Part of a small language model's weights.
Size: 12 layers, MLP 512 SwiGLU.
Architecture: RMSNorm before each block, no biases in attention or MLP, untied embeddings, normalized queries and keys.
MLP neurons of a small language model. Each row is named by its layer, matrix (gate and up: input weights) and neuron, and shows model dimensions 32-159. Each number is 500 + 50 x the weight over its row's rms, rounded and kept within 0 to 999. Numbers have three digits each. A neuron's up and down rows have the sign that makes its largest values positive.
After each neuron's rows, "fires on" lists the tokens most often at its 100 highest values on Wikipedia text that the model never trained on.

L6.gate495:381547504480594497512439641550433432493463525446505570536500517474495484426543509498526464427516566545431466510455452465468508536533469454458575488498515484529542471538538465480396413477518431473574483526548552490525499467570547528456524481489424526546496535581479536430483406445401398577515466487537482510455468523532518490477451474566545444460477451445454489513455419576467621530524
L6.up495:508455581457498548441529551554517451501546508416513456561572539550531508445449548415376610476530557510563495508529532521451469457474468538476610534478491453499583522486542479471491439555510425493599507544542491388448488411544530534416545553553497433480352501470523502453517536483485491461465412409520367519381473546546556485414507480536541480453510449544497499485532455473452494414459
fires on: "(", ",", "-", ", "

L9.gate99:464391445466448473474429511503457589493515518610513602510550510611510419491506440632494442466456540414518527512556467585483528550520389570485480536495559556385500456532416469514482467516514479542558498502604504517458540456634495464485474423510496492558462479512443497468591416491505557497478432513465501463528374458461530399436442401581452479447460507529590567510482511577480498449511
L9.up99:440413567449520520525466639460425530505608494505569586423475521454484434538489513461620541538454503502432398555587562512498461466558475514465633539451584502493580567452500468509510609523497493486496486486450428532458546560549463463526543577470468496528540414550526485512488560534557566449538427541469504520507433431526516588585555438523519421480574615568557416429407493522524507472457
fires on: "g", "ch", "st", "d", "Ad"

L2.gate340:544473409501385399525589464528483447520474456485520505530498500551420490455533463563554527516468523537426448468486415548452547536608399461489507482430478558540537444485454464498425495574527425549481550529397465471457518533533552491437488460508514519474535553492529478401459607499450521566500419506478493539483429555459512479499496481485614523463514396553525532485450525594585433412434
L2.up340:524446492542379458442592463475584516420407465518562497583476518531418508506532434520512530516481476484483447526511451579438603635513424541561474465497453556566479508488401506429385499576556433649492470522454415489567473551524545478448499491530439555460558537470527468502476578535490475520441428474482489561498475510488494494506530432460546540512514436649530498531450523550574440449501
fires on: "ev", "inv", "only ", "dev"

L9.gate505:476440519498577480448394421521368478459538514445562431417524467439423549541520500502503448529447549514532548498539502442399502522483423460532519580489476521436420490501514396419560572561411536519531518536475515461483517497597353490517393468544471477502503458451457463486559452495593549455539399578501585479515463451543588474541621503489470478494513451488577421436514594418489541585515
L9.up505:518504565429379568495501479420535425494502495457505508456428536428527501558469460496642433592522494467529515480559489534531421520402439556540491466501491541497483465437570493537502381524534482409545565519537544474540487528492472464590440520471448449566595485514558489516583468495560542484573468515434459436416462454440557489457541480520455499531478463372571430428437563525478528442477
fires on: "g", "t", "p", "G", "ch", "b"

L5.gate280:518533490545503436478458514499446502522422499574496452551508521482552521391519471483528467480476484448485595543535499508537438490563485470505426577504470555513450525465415510505479547458419455662534514562500402421442569483507554520399532442441443571485416507511473534634477551490427406500485413496514493600475458493521485482549473592452596497456526589525605463474472552463541530438475
L5.up280:567463450415507407416497441521528589449447561456571424437578514497540579410534514543522508492512393470413509491526490517543454560516396488466355435473480529469519541457502500522446575565506485526554503558485447505507562414537559395469562415507465500560431514483490493509449550459346464463438497493439565554474494491549471396516531494452455448475627551531545466431470599500526545479453
fires on: "ev", "Ev", "inv", "dev", "ow"

L2.gate309:552514512501505545525459472544541568512472434567498440426486499530548469559515521509483563491515436507500578454521483566547421526474499568516474499501412554555558545536443560448567499513556438561535403533495535434428466546415584515461418602519498489535509435542440461499511570405528505429450530438501554437433469496491510493414466550546523497458405425458562457501571505455551428481506
L2.up309:511423554575584547472514479481545522560490497447568488520492438590433564437496537468501430485427643471477565428544469427568532517478568508482491528498468476577538528618404548531569576439553373506535473464419529587516384496426521500483544575569489557478515527552474520547436548485490526512532481500544484533513444469514560527453519561533514534523491482577483574520435411503552551577533
fires on: "Fil", "ak", "á", "Garc", "SW", "el"

L9.gate357:527517453395506512519483549498488474497471563484475451537528516505525429612533482451451517537487407570416561474592405506510501547492504475437453507475448568506436556537573469493415483485536506504439467547467465456447550514518419439422502530464451408541467609518601445473497457626458422451532591496530522491548520571551416645474487457476506483534494534457368482405485557524483477485393
L9.up357:513433530450485518468544472517499469397504555549556500504464489541534529473457478442476469398531490436445503632511518583435392395511439509452602445484572451538525485471533507454534466528584440477573534554442593504524489455532439338469472610496526441379482489491465488555498572557519491556453529473601478518498531541505475448482457479508478476452485561475502589451465553501553479498507
fires on: "(", "is ", ", ", "As ", ") ", "- "

L2.gate441:553530521520534620577492471529458534450465487525597509450487502387383552529529481511604549524495529505458547600513521524536464454490501433523498433619568540441494524583525517449460606486498476436474507473488549484431541546531489628513503506526457541503607530466493464464663402489441509563528514498507475442446568585436451485568460509543565489525564537445491597435531508513551510459484
L2.up441:488496541433546543475506525539490554396454406544528447459515553504464567485447537486497494582541501525548422543578540552511424436529478475450410460553484553595541497495423455408552427520463503540444599400433520464519441497523527502457472522563456500513507452485449532487455521519529477465453506596474564434479460420422486441408471520497498457536438600441491600539576433473512523525553
fires on: "New ", "La ", "Sub", "Tamil ", "Cape ", "Le "

L9.gate73:380440593495440422590551560494574477511519474517446540462510578492601566416534559661453547407516458499443510500510497425579465424472422530478457426540435476465519550546527517510479531521435492526504527441502554499453523555491469497512477532494481587535492521477428500420524508558453458458417527527502514443518544472516585469520540511577501494490533464459452434545464523483579538487511
L9.up73:519444403439506548430516501436556470501440557476454511487487556547462497499597465525536608409486552556429461558414502565497503424377505500502460534477539565474459453494594491546488502463526506614517535592489431533398444486439496483535466558556530536424505490457506463521521596550662434464544568514442548434517487559492463524538469515525544480518588469500497419568469517475507515527536
fires on: "(", "i", "ant", "^{", "ac", "k"

L2.gate1:592589483544577544479471542493494497537455470412475435505479459460548495448533530537540513539547397527484565486485467515456581536499448516548461554463460432531393432455551596427534472497555569444460581429451479476522507471570518407380434467508460343473486503553520517435500465481613491531508534494464494516419487624612461467529422446462532569481521548492516615505601504543523573546427
L2.up1:522538484463485542527486554459474428517475447482519536436471476518427457413503512467517517504541420538470533461533429469613616521483542528467542515464425457536478442512500470550498504495511530346544504457420485490502491409518556407489407536503487355548469509593531504485477467517571560488536591504458487540492547529609509484506360440516466508544517412510606522433536505557487459511403
fires on: "be", "gu", "he", "ain"

L4.gate240:491501478547479558483550538565525547522519474399528601464544479618487508523542531589593545484443569525527475515565468525488431580493472488447583435577380527548444543600522507485626458515447509442517492564566417479481509482441464592479524487489431473375502523557518502409517490517428517479472562506507404545538518565408550470446493475503445478467531469460585485505511492544482551530491
L4.up240:520512421513389496514583520465492513502535477456440561482441451552453572535439454549522517484392468497512498467496527494560455494370520456382539414544473526546472459544465509576487408517548527548461572516503535544458566515431568561427465386478637523440538556524408521509471499530455523499605458451469376467551498468404434459564511552501469544451444482487444632491453475433529575505475
fires on: "to ", "for ", "°", "″", "of "

L5.gate40:466438530470479452547499451439461436575431480534596550492529387498490445456438534473429501549444478435456533483460511418449475551487484516528514513491484501503469458518542412515598516477402565473502458444509398489415517526513483560576369492509454528612455575403500463528504493575429506573462554464566560451489540510533599443428498442489426521634387549520563521521392560554595506474526
L5.up40:477533501487375575511459497487625512516471465491477436578419435500426427506479547470511571507539506458548500525462474555637660524461478526398538479477512543516493512428501494528539485441478483463487519549564572508532524475530496568555484521435583557505587571495448473491499525481504504495508510502476545411425425459404436440505472453467486520460472459477467561559472520498489450451472
fires on: "es", "a", ".", "as", "ations"

L5.gate168:497480549580491598581500501422569562576461564534483580518514434519443615514582461487471489484604455429501518568507482504487497517539423539466422588571511536571502492551517523493585441510620613484526565441504563512571454512594494478474515534528482523499525419472509455454483517517473468512536556554512622523577513487482436530435491456495411477528537541515519476552414494526580499475440
L5.up168:474447493442514532422493519436506526589354580625553501438531459477474522525585605554448597608536558452460479520501477523555432480468451442492509494519447463513504507545572528601541501467511543474483560406514498439474525427468497459457545461570426463532411509430643478538590493534528530472517530576564469459528521502533469534535560468536484439581489452492522492497473476514588479427518
fires on: ": ", ". ", "). ", " ", "own "

L6.gate91:509563587436478533498479451504503573527562489446464512420552489479549510425482456512470509559554455497459530465538513522492419491515388494446473513496534503521495536450412518611586557412520522471365507393503406538399611421469537431477448527448454464561482479522593501549482579507378491513583501463496527355500478402461496491503469479572480495550446517444555451537488463506460528472518
L6.up91:524514452542485485493517453493506502597593500532514522575614449496524603574478439550523508535622455534480503484450537473533447455517411493416435551622581497470485533481525477550577511481444429502596556485426502487544509457450508419567515527548557545506451464483458482565551498505483545526516369455431498454543590434509511502528508405511450428511438443459512424526577499465512509523465
fires on: "of ", "re", "-"

L9.gate442:479405477482495393528584468495523552480426532517447433545496451608457487558542581408534518567521430518457482496434438503451473495419500528432551487471545478468437408496519486475511409451545461568501542513533515552468547524501559501479475495444482589630486536508444499546550560457350527487484593510572545599536555470538576432502561561574448488509521532508498531497490462495495456553487
L9.up442:550469470460551533602457512511502453476502421543439539555528508519471456514533516513425472423388460506571555425548516502466475548498496479400523469523509399555535476524489446473454602547488585545517554466576495594527419501548537572542498531477505537515480668586496505474603572562521465402466523494520515528487458593530481487525518412583530430562471459451547489494603496399477476531578
fires on: "as ", "v", "; ", "n"

L4.gate342:510553523543614628488457483543559457490511505494401512428488469497543466467536504599503430505518444533565432511490466444473467557466359500611554431434566589552509539503559529414495517497494549513507545494530457583512436471443512461497465484520401521479525444590503476438521524429619489499476472519509583470467532508476457438541526589407449487479497508490494500444512470552445456503516
L4.up342:544440502520635585506563474529413536508514489499486477397447425563503553446433431411467511514530500489395537492403437517461580511514300444543517439520522447472499496438473464516558444518436585475551520468520496505521399482484503450448492512458487491503516510599524522485468538437534544491523452448481483432498479462427503471600570532453558503449513509554582514484442424547487415461493
fires on: "land", "i", "ri", "″"

L6.gate251:545494466458445532438455452403541514393539491566459517455457498564544476412482452567468513473528505471453503478497534569486546436503519534531462488403546513555499561496524512525478480445355483484537509599555452491435557546568512519431545413538436444493556544477468513453486576449470465459558548548430504506467514555468528528384425508450522433470427501514476520455487505516536546593583
L6.up251:516512512526440506416565541403534480316471470508544500562466542516561431414440472500467545443481453541516419420493490564505510434480538506511487475474484478515501487541416448492546480491440524486525587573468595557553454506479428487466532488379491493475508517640412451485472577515412540477504510572398497359480543484469491439412467512451459411537500468514468491444480467523560532563524
fires on: "Par", "par", "uc", "concer"

L6.gate216:531444452527497418517545443603544513490518472526533482552477551516513559533459516433619478400433541462539488490556460415606602497451507478445513520428423502532526482497396405514426476553482447543531499568484592530357407461445517518498562523501472475565627594519489508533475534475467464410532469507512470581488511586519464495534526457519491518479487497443494575570527484452474483510475
L6.up216:421474456487454466488462503565513511488591495456548565425437584558469549586495462459523456475529565505502591492549457408495499492548546503465506546464451502451472505556507479547521407397372445500637575502428450499656524514510489434502514572437421599513497464484517445503483492623556449498525445483476575495504451467447519484504505507473542419474406533465592479599441532483545579473559
fires on: "er", "ter", "Ter", "stor"

L9.gate266:452414519341562528498558512503562583522490506523504466550551368574473409488424484499470515535494482476317550523548507506525484509521415535432500506449568438443419435452528455632541536456487493486594537443510470512481514439512519559537454475491478436502466455522456507423561566511467467541488493524463523461493458467487484430530497452489438445498477523481442440432566520555497598610566
L9.up266:597423556486511591436582414576556519515553467562409511482542503516515460492481525601574509494552547558453458623574482588599431464521504564556534530533514511458562417511532516512522469491536538509471534433562492444560628560418518435585504436526385464464423546507501482507495528526457530561454449448520525504451478528464476460512489447492476524460544518539521473442487501509524538459575
fires on: "in", "at", "In", "as"

L9.gate407:521590504516409495477516524522518444519472501570447512444460444431554475466487545538482505481513548510511440587572456422472414460591476534463490546459534529522499517437570451501435564533557419461547497446455535540496576471483486491474552553555581465483460506519522459386533462580607480551489512530488557492490493574505481461554473454588507561360555525488481463606521540497476462506433
L9.up407:536629534522469527560498520549495471504518489605501508466410507530457475495513496499437531449593583552541516460529436414508488481601439512520498478472430510524505454531500433576489600551534400494473581518441541576454523484492501498472537531523586509495471472527501532480470553605507500529537468507515486506527491609418469505574428503417511444487435520551549484560433590415493419529420
fires on: "and ", "he ", ", ", "ly ", "s", "Br"

L2.gate127:423491455400477520508560472497509486480398532401467540526459482420481482498534543471500535485522532579552515478586488532556595570535546481473506538489447546555397430467513467485488575514464469535538477482511437528430512495524534510529625515504428576566488553434576494472480537532435511442530469509587560477491451569516447503533486436563486624609462610521562481514511546434509564454591
L2.up127:440505462547395544454488503514581484475498540422527589537539460505497435508442441561379546492551550507462509414475551519511445534506495474485439572455487469518421435519469506453612490544487490537467489483482466376424616440554412557487506489488534489534493534499483459486480475571497553503463503519428618510502556465473510554530445534602481562499473607475531429517474490481509461462482
fires on: "more ", "married ", "children ", "retired ", "early ", "ers "

L9.gate497:505513515568529595461470508470593471407442421443497573496491407523403525506430458500522518482617458493524495549491494433596469432541525516447418557384464517418572516465535482431534524441528471457530479444566378499611511414511509501461550542538476538509501486544587484443513518462539416562462526569433481589486505459634516577445462509452515527483397442552528548443460490442532496514543
L9.up497:558530473494467547511550523516658500491442552525514481531484512474481498547498498511526527534567549523555473453586472533479522486534521521506473530538445485456491486469495407517443451494501574528530553446503555595486440566550515508469546418555486433516525494491489506521461486483466448526535418455554506553500486431517385465406534438476422509549540514544524435549469470549370555585385
fires on: "which ", "ex", "announced ", "em", "State ", "President "

L5.gate143:550524485482472529540483502449439565472429512429527528479498471619536498423564487441555500546456506497487516510506486509469512486424512560541479404567399479440464566404525524517402410390538521367483519446505480501523588503514554501579541468601519448557508552494475508543521443506525548456572502477520568477481459551515569513456573553605523584479466481477444522441423473459497471465437
L5.up143:501467537499549533544459479448520489417495434413533522546458460525562480419588484490642530519433507497476519547508466486422536563430478496552466438481506468433464574446576561545450529371504534356366504446491525453484548546530542410572552476568538384536509528434471530522544464530492525442519482488440554506514473453522556486459543571551574469492490474402534464453450524440480442492477
fires on: "ian ", "adv", ". ", "ine ", "African ", "World "

L2.gate28:554458549537432477608539478427493402516561511429570471459486606557532529587465455532436417507595532553498519505465504506508612546539538462482523493433448518485519402549528516506506499514477527489552543537478501534416531431498530468504476499525487590497476595463454479506549537479537522473529495440489416556469466543567405490581503506421505557513506563535503435497494518527516587467402
L2.up28:552459490488401448541591509450554508534583469519597517392510476497571520489440476460478433538470508573452523473476543475517614513513557433536472500521385517463552456556575443460492564523489465521515590491522504509513517445496580466465432494474429573471524541471479511521531506528573523505539560479519435521399489559539466461565582486438497495490555548527460483483636604519524571497461
fires on: "son", "author", "daughter", "invest", "wife"

L5.gate344:513493411460557562582522591496461347553547512552477525547537551475533576508453474526482440502471491570563531531511475460488458460526455488497468533537542443551514597590477447559464513419523476397484460548529421385503507464471556587438458468481442409533449553491527468514542453466456513537529583423485475412530556499437483568409464540459425535412560503500501539437458544560444602534405
L5.up344:405524535464606488389398527545462497503604425507465513489522458503507499527495436562498563450530503460522467503554498517394440531499467415443483613580522495522487471568416522559416505520562459402521538495398569427549483565477564549457461511565521447519483409411543514481429460521489493478518508524461581437435519430556521528457509498449437413402461493498467533574439517509503545494476
fires on: "\n", "la ", "Le ", "du ", "La ", "à "

L2.gate278:500590460566470514549490476450501565463400467520431471446534458539530423497506528523536514500541454488532513482552481435536492572501419514468487481497359519573319552477432519511542555473445381494466445447500460471555536427539490558558467458470504455448485504523414510404543522502454538508510428380525556496443493506491533492493471545506462513451546541560462475561586500489410612493535
L2.up278:554440496521522466612451505429511497489407470542507442541517526435481469490506458481531583473531493440484510581457551550504483501471467486474435501470423550546481624462493477462438516422488445463471528455465549428560457368506409497529448496602485405535501435512493489483540438423546458467553456502561545518481481532462494464518502525523390524496556523582450470545514499544550444536642
fires on: ")", "})"

L9.gate363:504527463479529501511447475516468544458463488547554433594528601543551496423540550507436477464533532581529537579520380469554494509538480460511526474494549480480517416452575494532514420613443397463452492453427557551539505493624565556550481524507436473505527545506600452457515569420544543557385430365496600471557472432510525552444504548549478452515431474523423512524524529517477489498504
L9.up363:509488449473467538471417441430541551552565566521477448503419455578586517432466505531519498551563491555465523581564432454486436410488482547585548511450629564450534422497496565549494480495536423567552571522537523513489504527619519374502568509616484449418582424595521504468475542452411525530573472461495464491496400526502475449469479557539577470574572550535468537424459454520404512451555
fires on: "in", "In", "and", "he", "of", "e"

L2.gate390:559507413549480496505497502393494551381519474574469501492541434503516482490467523493531495515532419482535541534557415533463373529463521502402662369482465499529435502536511461456488455546455474505450489534482513441560510510601440471561551468525549504524501467451457494474650581490497569505538488462518616478543539566501526509555457479510493525571529502482469484587587488490509565487449
L2.up390:463505496543454483501410463503487468471493555496476465574575508536615405494533495476470457583473489450515510549469398440429532438545488507415522545540524590516532525562530544580531521523450406483564551467469545583493350479539486499546412398426477487552445539487532485521488548518540451506475395524507466553427519482438598470523524525498540549457505495517498413479470569525429498576532
fires on: ")"

L5.gate193:520493519497479524536438572479495477494482463496512471523479487588490579452409508553501573477610554560554555487558498450514448487612561477528501444494430494462434474555576485501556490494531408449523442462506514467445483411500545452400501570503449455480510536586468465440520392429505479474478499447508448555449459446520497422559523542446428499517533494469456500448569467508565551434543
L5.up193:547537441518517554519489431479530552389521505466438516506398522452501537556376529493521434443465436534490501527559508479516474388501532470512520379571544555444535526538496513536483562553464407547545495495536484479545551421439452508492620529439528543512527500486478447556518488494469456481522469605535485487468460522428535461514471564517482411483542523495554623492596435430590581519583
fires on: "lab", "bur", "″", "°", "gl", "for "

L6.gate282:494496528454620575460457510451439565470514580493447469526521527459462458610428449487542455370473482578439532561484480440400503459504514444542524475508539468602549498417472421538495507461424447430532430504507583483486444666526522449505476568521544520551473493507470526410594536442465504529479513513438509509483547560491464537460514438604493506539555511522533461483428471438565579493501
L6.up282:542537522436587516534485468519502488494475601499463520493515510517446480554499503504531488401440509576486485467450517438407523525507522465454491575490603433549503567570501561476452544523438426369492481560568491412498476620536499427547489516478525452509515533485442507506483518472481404548472495471450404529543538526518650517522401563483438466463525526433514488447446556427507498472551
fires on: ": ", "-", "Bre", "thir", "bre"

L5.gate491:559485495424443561557350520561467490555469491600537509530486570548512569486560537475407537478414478525560421451538540423569486582401481511513491512576445454534435503419555515492566443523585471514428453558482633551484613480500465522580465513500502538492452497480530478523429507495542512499552520421518429568439460484479463473522494509494558583536616485487527434623482523548453510441480
L5.up491:520454401548514537429397442514410540537452509636521526492531485501509369538535513521510586524549541483555486492514589524606491587503558596441496478540371454498480604561563515534569445503591511550545420462409570495504607479469559510503554487473532569483549508495513470557540462528444573551542603430450493526511519537529480506508387523503488420529526453464512489460425451527532488553434
fires on: ". ", ": ", ".", "on ", "-", "ard "

L2.gate371:548567520490505519523547432614537458468556459583487365439456558413568514509490434536542413517412663467543554468597490434471505580508536467499519506482505485485488411397518480492500454554470538497595515487471510397508468569466544552484422536488498444454450580469496534521491430467520562512516417473588527477529486459488475462436526463469473584617538509511487522465523500604404516586477
L2.up371:480455504469501499580527481500525484504494493553505498462502562444529499540465489526471479469546550539533496488416489437550583501464532506605512459361600483468434500494446523489608461489487481486460461402503500454489520547539473522472506536505516435479461522454578523559544522475471499377516456577533425474490523441530468514458494605515503578553437559426537546477519520544447395490490
fires on: "°", "Res", "Ru", "′", "″", "Gri"

L4.gate427:470460554574494539543539590557456466455417494527545532533465518443533548430421523452464445506430471561521493498530465421502534486462575535425624600469421499408414499547523562526421505503499504553556469448511432510588496509500537500503418528568518482480450582463478527510493597549450505518573502502413523539470536559451533548571372469539543438456425540510539551440487558439479473467425
L4.up427:529463474492530496494527516597418536435558486491432563483521480474475460429472536560394428465530567473527525525450440443450446497567478464414573501449520399468496499540502538490559580498482481484490472524533373480471440462464436563538530587467549557506556593532489513466464539553519454538443485492548518492453446444526494651546384493445563497497490594482676525479487558513435498413490
fires on: "ly ", "″", "ne", "ong ", "or"

L2.gate17:464543577517443503443457551521460524499490573419529442500573602517432453482489512498461534446553481465514399544627523539421499524433513438479426561496366429544516524490566571483552611537513575464423419507561428411490495547564536460445510562540480495495506499484522499547447556459448531499392476573542481468471505455493563491515440444455480398522603467471469593487540525589494506534539
L2.up17:521585518530483518513500509482532582548536579500480452608600568539531411508422535535537471372540483542468462512514527507366520468479471476413530514473498515524557484454487520552531520530490484572492498530402442486503532551448520519476552530447488539458487458539535506533378582538448499550494425443495445526447563532537570502548512454505517438560554476502426491565517491453446526560523
fires on: "stri", "cour", "hor", "hear", "thir", "row"

L4.gate457:526505490525492552409538479528470596505540565385443505474497432527489501553511598469495517495574476465502458514451494560552430522604512466486420440568491529483598507422400584553570536441455460486466510546448469503644588532510493412495420582442439542530521544499506452466496557539458387480475545478502529483540486493591556524453444536490495506476433543471530450482473449484511535413512
L4.up457:479500533508471414495541439534536496555466538425558512480441542538507499466490548532420519540453389462540542445502452412579569414399514505508442523466540526520510550595497490572583442511572514510594506577575442480486479532520495462547471430471483602569493440518548504574512529430489594512472455485516472489455572437556512412492568401601480483504550457484532512532496439493464429416474
fires on: "of ", "by ", "married ", "old ", "other", ", "

L5.gate22:565501558581536421494571558471495420455535565522455486487462522591531405545500458435439499535469474474451492414616494458460563532582521557554483542528529502522504448526536449589507543496487391515516479533445541577480529573464508539465566490437525509510500331489444507594490548511506465451512477513525583460539558410512634496489489568473448529452602468473582511520544431536508472528448
L5.up22:535495508483521482587602509542554483466537536457424524456521588582550601515501481448473464481537533491469564423564389433481466574419514537489494372602427583562491499578468463487449472555514488469526517523588517520486553568433569476548528580479499397488493547486463492617374498454425564503463569525467542482525516505531539433521500470418525461553518412504525507522512509485475497497579
fires on: "u", "ot", "pat", "alu"

L6.gate132:526476515507526471527509588539480518451545464391486412524591572571535416500423513451507455460428447502509492427519491491514426509487562450522537487490437502544431436485467460604567410485540541461464469463397536535437515523489546534486542638499515550423529554537452506490491505559493401453537541532552439493526578533497534507558414523516479523513443475514575587560527560563529461414520
L6.up132:582483511556518427467522498442469357443470535447563413482487510425563557499534499540525490484465537485471483449449539468481475562420459479440445500533456541461486433497384491558499461503564567439474423384467381505561543513457446525483533557499473480542523557510478533548436508482439429595535470530581500575425520529542511520453427535483545522577456519530579493512454490478485420518486
fires on: "Mar", "comp", "os", "Ar"

L6.gate321:476564529520403456481521522484514483582520502557486489524453565529516484428544451524449515590585447552579571424528476494421531498491523528491394558437472445523527477569525543499462486396470455512559579521544463506430527566513494567438541561557466481566453438535535517463514475581475462568485517528460588588526493544419503445545537477550450412474503473439517461476538488538433437470437
L6.up321:527575431513468528467514535553459379585418519475524514531481587515466473526504435521430472511491449510491499635455574456551502492613563490487566404531454520552457546448500464446495490474470472473524432498422384507399583442485521624519523516492420552469524481519505471438497509477479464522548371451450515545474420548488522485567515442505460438470455497542443568591613513505477469479505
fires on: "and ", ", ", ": ", "v", "."

L4.gate140:512608473490469529469469587418519517488526485499382517561591591506551443437497435462418472472513540494472538442516566621520471491476525575508513458563488525511515451505531507482453511505482499410459537478396453535504517434521491487536515455523424471434519551548505480522493488447570502389446490502539531640573517503489496532571608443507517611522514471473558403429408514493470431459526
L4.up140:559470503452513536423542544365562500509514485437445477464518523492568472500497438460542427511543519454423463504539500567538497550517454540540483459611465533511522528540467482501555467478405522507557465476431492596499470524571487508499540584447439576406508564552495469500623475486497510469496449465591574643509513588608463585448472459459481551491479536350524487542518518434545497433486
fires on: "co", "Co", "Cre", "repe"

L5.gate371:541541593474575564582475488431491496435493522495462554501537508535491565415489414456511508470563443490504541395533496512491447454527442550486437498506412594518578472520444502593434533448497465556429506509503485490371540452487476520512470468513440509459557464502511529558457514495423500504537478456523489468454469482493520535515522584514489526554622489489625472566440555501583521417420
L5.up371:603600448553537457632509551551547545512454484622542523478544522489531499529547518510615439491591519483566522521536460547539535510443378470497461456508490543463480466593454561501497527564487446505479532513477453431382499555411451529522476538482491463522543492531541530524449500545585514449516397493572531499498502512588491497477488504476544510510562495504565518508587520616504511594592
fires on: "of ", "-"

L9.gate259:498488465564456439573476436525547549456439490447494474525436507506469403485525507508462543585625472479542503501499398552527559466575478531563561543507560624453503453433571535508572528470470469532474494498457516565450445541508556582484509491506557500441532492496401476497466472569447566410464483507623481472482597514497542499387518523515365437464457506523484489499448447491536433510431
L9.up259:440527543442463483476492539506491514443396508421488396441514501559489466497464523540497550511443412480532500586436476549411439414516513535502549516480429590465520501518470532524498630533580545512530476518503482469541464487498545545468461467504486388543572566582648479593518536478557501451456470526552605489511486442554582482473563518529510511492533398572497473494461561503569540433417
fires on: "am", "oh", "im", "ah", "scor"

L4.gate160:523502551482507446433445424483541519501513492442480503455530479550589499470461456524503507479616506487410507482585447415438592546492514523492531440448489461545526515485474503571465553464391522553457517405550458548429599470524475468510451530543558515541469528547464476515579494443463549494434458394573544432528513521489500487323450539474483533493450386463527462402503428541513608557459
L4.up160:415391490505411452478506442498482469555531467469521495456542489626590438532500525534604521477507484444450463533504513393490533495486508505526541411495471437533519489564452479483490580466393538470496562442472533447454507511425521444432476538469444513505417592580489468525526374450523567457473510494454496517614514448458454472496373499411462468460467445462513523490588433452523583494458
fires on: "s ", "-", "' ", "with ", "from "

L4.gate75:525463508518487545497444563385464507548434555385499498455584577550536502536574488534526502444563513557547555578443568580447550519421476519571554558439499515421482542488532523565630544598506446515505439521439467477464548571495501595533540488528463499486444396443446471473481545589524484491471528498515542458484508490557539465412468476503489540427519518574495478496483486530559516466574
L4.up75:384452525486600453480500517508434492475508454366459496461456521502507505501620465484454508403468501451433534440533468473477574510522487516515536476494481499550472494430475537486530455473431549486511391495483510383501506591590508602515477538583568533487453500553507489576486556497503462455572449558568462516504558479556515510516548503479506502499492446601527512516473433473446566488515
fires on: ":", "of ", "ip", "il", "."

L5.gate420:538467522477573521509527479551497531543457504514554573591485505477471492526440485450564529435491503556440438519522467523436518538566485541499533439424466528554450405477574458587528485512493531415516493417546515416518581464521429478483468510597501472530470542527611525428453557422497584488569474560507507459552532548496568444506406507533452483486432604567400508580501425523602379483487
L5.up420:404554471508492483546628473486489554516502516502522574445544515541510438601479582479506480413510475496520607479469551532476531553512453377478586412581467581500540469512463518458613539511402478430450593551450474478522434500483466606460447523499401530489499506538480507482515507473453445533499485521404544544528552530469486545611411507482535465529467487464576474494478536507566472438433
fires on: "and ", ", ", ": ", "/"

L5.gate63:556583505534583501555530512457508563414424664497491514451492469477505460421590588506524499488546540527486494563600536509535585542378478470449437437567467575527475511515482500488456419525542483531433533510503530504495480588536491460533585493479492515598489503413462514479485476499483397466524468506483432397432474557555544512424534478537489513468531403481514514495433529478539560425365
L5.up63:473515472566528485526571438529478629427518427466600483498448454435523502410424577542523535564535502479442448557547478392502513481483543424491554540496467584473511542436490396600475439429541521553472520497561459482563562519570468536575496545486477481423431554448461523606521467476505520509565576445510437543577400534474553436478585456565536412497568506531510520420548477548350407527539
fires on: ". ", "ia ", "States ", "an ", "ian "